{"n_layer": 9, "n_head": 7, "n_kv_head": 7, "d_mlp": 448, "vocab_size": 2929, "init": "normal", "init_std_qkv": 0.0218, "lr": 0.000236, "beta1": 0.9, "final_lr_fraction": 0.1, "batch_tokens": 32768}
MLP neurons of a small language model. Each row is named by its layer, matrix (gate and up: input weights) and neuron, and shows model dimensions 80-175. Each number is 500 + 40 x the weight over its row's rms, rounded and kept within 0 to 999. Numbers have three digits each. A neuron's up and down rows have the sign that makes its largest values positive.
After each neuron's rows, "fires in" lists the words (lower case) most often at its 100 highest values on Wikipedia text that the model never trained on. A number after a token or word is its count.

L3.gate205:442481486470555533580487588411527512580540499498516620512453488548530571552499518555513481413515523516495471545494547481496533585466522488518467540456612489554485497547488473487510482512523467492520472501451562569480467423489476501472471551534541477476587425456484503545478567523536455535
L3.up205:487539505553509498470458524510515500473422515495415584526486470382444494443482512558510486542514507532546504505517461575520474484451514457399472470462499465577466445399463526474452480539504498536499504446508530469518497523489490483480500444520506554552497528504472496436500508481453501495
fires in: "1" 21, "2" 15, "3" 13, "0" 7, "4" 6

L3.gate135:523498472461537403492483507461498552450455541519422533535509491501474487456487448537521509489478535451510506464457456569431495487536532464506540424454504492469546489480489473458510537484465514511504537541442459510506466569538485509499531537540498481520473528493447533544485447473475520469
L3.up135:504575524452490459580508551426498554531472551478472493437533516430452498513402506524500472444512519464544527472484537503452580604500544466493499504456472490486535464538485494476513535486460428513441521520402518477513496518584513552532493532465434470517516521432427517528502547495448482454
fires in: "2016" 14, "2015" 12, "2003" 8, "time" 6, "2012" 5, "he" 5

L3.gate184:462524543518506525516487532507458501518514483505475477466484537495577511463453449537496484546585465501469475496478520530488500536496509507450538520412538518494525437495426441483511497399570460472540469504512454478464498506514523546471444511517524457563514565497435484478536502513498402485
L3.up184:505504487486509551509537472502501515521485537455519507502460502548475452387468453482509460516536455500432508431447499592519536494520493540453501423509502488520517460475435540505457530438542459455488516510419478522527597451507534554491478485424482497482530552481489474566488431493459474572
fires in: "in" 78

L3.gate188:445482536582528446472435448615476510418479500577598468496492506441522563458548521520494461517472410499482441499485431480517479543414514537556570479609526550568603504469525537492513480481524488507558493525474464474528480511557527570472458469485493488503426535446513473537510464528508462482
L3.up188:452508462469488505540419495513488550522530493493520534475539497420485536498489529429528446486455499484559490516488506508523530506506541452502493497516510530529554520457497544541517460435520523496453497504489424492535571510575454548538460557433500435499544463461475526486549461459563418563
fires in: "in" 23, "and" 23, "by" 10, "of" 9

L3.gate20:466511478562558521498455499536497512515528453486519549457481460467455481445497452472485523506440531478493441497445526469514535479551393442525527480422422544533499536475468416498519489500510447508511497503558536487478483559467453523487485480433546503494495416424531531552551525503473529580
L3.up20:463460449493444483483443518500488481485459499544540536543458517528461471404492499462465439502548456479451465430520455481522498515497488529558512408543481510486554448559568473523500471469467514452538488488506446453520436501435552424494495536469494485491486508493490496492465486520517480498
fires in: "for" 32, "played" 5, "drama" 5, "regular" 4, "parade" 4

L3.gate357:593516530526534494514475463543553469497457486534538517525494329532404504515481552507498559481463520568516432574510469455494482500520536480537511558472526529540527536456521516497468470450538501516499469466516532528490449591536544485458523484512445517493491463515524549464439594521507547476
L3.up357:387462526530533492468502454487538479521467583568473563517480495480487528515599535504523502451493461469502547481486466520517480544522452515502492496516415520565380534550536496484569449546526478452494423470532400514562540475459510477432514478455531524499502464470554432464499490419439524440
fires in: "and" 70, "cycling" 5, "on" 4

L2.gate250:447512517541510498407558444491543516438446476533554429515460547478508481478548536461515481442489488512471492486533501520488484540469474507505513466471475489488551546546518573530508433543526552465489537503502513549439513424512508428484551516509510523549425509530441498447488478462520518520
L2.up250:473531465496477528501560496500522612506478503463553498504464569479502467423609471502522463471437507548495456441550552467452519548514503456543515496447390542550520583505501497536523435524501526482463537483488444549491521507516475514515509550485553514535525518494507524481451431489469520472
fires in: "in" 27, "steals" 9, "rebounds" 7, "finished" 5, "at" 4

L2.gate244:503541512496442474516497539511403516463549469549497464505574495445505495469497542556478398444473512512541524475473421492476485453511492487551469484547523547438461508584488573428509468498442500446486541582442485528438413391458512528432453490502484508523492497488531485454483509474492422555
L2.up244:450546506495508529517444502527562449514439403500462491499541499522531505455576444537551525497593499521535460487508548479446421498525495475459531489568506486459533485541427496507484474485519439478453581463451531487531462554456518491475481481605487585515506495501459464524503532570462527472
fires in: "and" 42, "average" 9

L2.gate304:461486511490524518487506487481536436502506522513476576537535506529489529468457501562514540458472456546549441494453516521462530549448462490486400589476531518501496518488443501512571509550479508538473494506450468562456521507528542488489484506568501454548502471531513435554481537465531464490
L2.up304:497501494539484496506553449472543528510474524478531524495492456508473524452425491471492555495467528504560518552502486500483503600483507510529510560456410491629555492451492496503521445515550460483497510473493515491535620512494496550541505503509504515507500465442506479593532495493444512485
fires in: "the" 87, "his" 4

L2.gate374:503437489519475476486424569475448460446479496530539525453519528552612550537456548501447545488516524487558429513529477486473514496527477466443495578485577570521454539475450498525498555460481507509461477553534560518531473459581487512465489504504481500524556540445512516459564551455478473511
L2.up374:517493532535457459461494495518482511463481467542443388473474488495470525471525515496479490514481587460580542547464496560471509489482482506540424519559477434540496476508479507559491544509565531533614498523453524492480498413548450509458483462495548542466502475604508505477448536489511408474
fires in: "as" 41, "a" 13, "all" 12, "allergic" 5, "the" 4

L2.gate343:537428584482533499492511516480500536499471485519543529530525453460536519506516512504524545511496491496498485450499466561561422404549508465576539457532530506441438477487472500476580554413489511540532546432514448513437512451504518558492543483498511474565469535506519478504446531597531523510
L2.up343:509494478478527491539504545444509534538494539491508581480498466490502540477550540504501472466498453516455431503503529496537536480521546460519487453499533463431474502503468482503515546408464534549515532471493505489497482498540513521511444526463459491557553531498499520471404514527479485508
fires in: "years" 24, "2024" 12, "2016" 7, "times" 5, "requirement" 4

L3.gate137:508506544502596500483455533550464472564524555444482462450448486546512574555525498484478470450469544482521524522478579481468480523447493526524498471520498483590446480518517401533496515457491505455503537529434519501491519542527518518469462423451435559425502546487464499515449537533480468484
L3.up137:549545527486505488511499485465465447554481491551497447483475531416492484490523480456564461497522581580514482490462481504508493436526485385472473471555487500538461436512487526494500546439469496492521501434516554515503465504513472525592491505557558457560536483507450582500460461484485503544
fires in: "1" 54, "1961" 6

L3.gate347:536475527562471492467544441446556480517454482479489464468504504476486493522517456525517587515405472440520564548530481509553507583500481536517518554425418484596544479482534452513525443474458544493517445469509495511491557514564528583525456456430470504542422450479446439583537554494571487498
L3.up347:569536452464491509515595518451452477499497533534598481513498456523470427485570435480494523503554452481478473493483457455526478499433503503454493468479502492471512514569474579465463540570478458508501462457496543541531573445486475501422543500515556488428511535519552556543527436519460475525
fires in: "is" 45, "was" 15, "are" 4

L2.gate274:535491536481519503485484552567500508449455510466529490527509493536444497528484520490452512522491543476515523486487568534546484456481529509496482485507517420484498461470510498533474517533480437517496488434492473526537498569436532491498498491499515543549526493519470473583532561565505457498
L2.up274:474509479483495475492488526561528490514493485478532451546522478502472471554486538580469488372498461502425497525467486477507516429500508511537495431565451486588504574537483535526457513484470499480482520510551498548545417528422495501615530516499528541525470463504507505467416421510523493499
fires in: "album" 19, "band" 13, "series" 9, "family" 7, "a" 5, "film" 5

L3.gate296:553446478570546488504504477478526507565502486418473540499442527458493529505556520482545519504515469447494552494425509481521498538538502550481451554527454442509505480403505534482461518543472412491523502481483498527509518396505488486473524537519418497526481490479599476507538502477516560545
L3.up296:438455482560438535460521530500462495517480597552506536543475527526546530515531419479530544512514477500463467517532502511534508486487452479607466501479552556544441568479490554534495455452507446519550444509523480535488510465477466553541546503449488519456478540548588478504554542604502453505
fires in: "his" 28, "their" 18, "her" 7, "the" 7

L2.gate214:436488489495546504494422455529523561459452459551534482485569446508556443455463500538524478477504534513513504460477495470541468448416481518505545550499449576502520460531532418535446424496507525491500504439523472483463454523526557502485557481546485556513543472483530451513509526497492506541
L2.up214:492530533510419525472517575548472478463465476506450442542565510551493493577516502434525486389475479608444405493537529475536524410497533495543524481489484546432476575547524535521446528570508532477533532552543489475450427525498403454502483472460465503483520516535551517337479521510509424553
fires in: "and" 91, "at" 7

L3.gate351:546468521438558477505526441503506427441497520581470497507429476463516467453466461511424544493505476512504451440441414576455525491456491540508515455560482495553394531499556455460480455506544490488479456532490563553447439465463480471487522483503567510480502474517554458484448498524497518509
L3.up351:532521531437469490530533539456535484508486563510466496474433455477429458484417432452480524460524491585562528464465514527420531543439503464432462477514468439547446478489445500472420439523523459466497527478441466562519488444542467498512499519470519514503561514551508465507520534534415584509
fires in: "of" 84, "trechtingshausen" 4, "which" 4

L3.gate446:475430505519490537484426507560488523478492505473500586485537512563381410473474526475505462497500524431458470423449501476520452396465452496477526436513506497462458514439479531451486497429470507506529432542498501489473364562488484476469530519485498452539555502514470558530459348464478485522
L3.up446:521485505428465532432494554500534481475452536451538544516414472465436509547571488454465394508514429470518446502474545478486499479446511454505549514475538405566565515441501451547522496526477583468505447516583533578446476410472500512524547557437505404607454566467535509455460443435533558481
fires in: "for" 57, "it" 11

L2.gate199:367487528518506521460439442555522482451487505554575513541570518571531515410488427484507493526450430482493542474431477545494489441492448503487483480499461459532555486493490583514531560576492502486527542599510531508547495556482463464425527504521494465485479509500668477534587485513467476535
L2.up199:478542511549512541528526512457553501484486480515479509513502511510476495473521522494535484445503536548480536474468534549430507455450426494460484560492468501446452539489548528489573505515522503502499587472455501508551562457599518501464537508471466514454525440539516454518519496515491506484
fires in: "the" 19, "were" 15, "of" 10, "was" 9, "legion" 5

L2.gate237:446515513463530538486527518464513563461514527540521551424493511509531568461504495451535472507579491492510513465528510527510471507524516464534506522437511534452466502415509468488554499544492506468462534562424494559560541510571473538476440484462535512496518435497488459558567507534487543520
L2.up237:434477461517477505448468494516525538467517609489462566476534507504506513437511503502449496489480497474411521440436492624470466412456502466412517410527535515492446555459502514455493588494481447512455469603489505556530512481479503493455497484471555486481523464536541470468566470503474482515
fires in: "for" 32, "of" 12, "on" 12, "advisor" 6, "once" 4

L2.gate404:470441531507552479494474467532486538418474523484478495519509509519539548524487433557468538484532453389427540559473475556516490437509452486460501473500519563509425504471516470430500539477484494513551455521531468539494488551565464495498516449509439428486495499468525493505507503502481419490
L2.up404:495432408540462503535464509499486583437525563506534541505540501407446532499502514479471593456485540520535563572448486514494488496449550439494489555507468444483609513458488463509514503537451473503507493527570487483525580475552550508466568458462478443495534518432500524550525414557504480501
fires in: "of" 65, "hoese" 5

L2.gate163:530553533541416491517515501500466505495503535511532447481529481502503484475437558526509495508471556567505501493435539504492483502478458488577512501571441489494520500477471507467538536418498424517483503514469461481469464467559467567487451484517592476520449495459449472535545476476496523552
L2.up163:539516541541452453536547448558469490510464491490514472509493461479446491483510484512514495464520546463479504470574486518550539500521530512494545481549407415538519512473545540567528442495493545508499524430482518539470538454498540534512454484484504584449406506531475494471461463526490510483
fires in: "a" 44, "s" 16, "olympic" 6

L3.gate376:501496529401516485544523551395494459498454505543468519523409466534538520536495475491484516454525572483493485492466474508464468574443573496504511530505497532465466559532503470526495486567514404437470499496531459484519544472459461481532490539525541535466443441528529488473538535455538529455
L3.up376:497537530514566501503529501543515388493532485490503490455513504530554494454562433444530494501519501525478446529564455565554535467457452497481554480551565470444477494554396481539426531486513548586507453502510425450445520435519503505547485502491547506475501501472525481389541516502481500604
fires in: "would" 15, "were" 12, "they" 9, "may" 6, "files" 5, "are" 4

L2.gate259:483501552551508555472447513564505498534464537503504493462513454567444459497542528498557464502458507462558478499471470515486446465496495494520455426428511556530547499499469489475524521354507431569490511506498504492460429542435438453511505531475534417573537441436545536457436497443509546535
L2.up259:503483549465464536556523567458501579547523530530481513481488500458539523503448529469546461510482545480499494516534505502494625536539547465464464494487524493519532500416414490544515539498512450565506524534458527487534479503498469437494506575478571503509520418495556492474508474476442449503
fires in: "you" 14, "television" 11, "executive" 9, "game" 9, "director" 7, "story" 6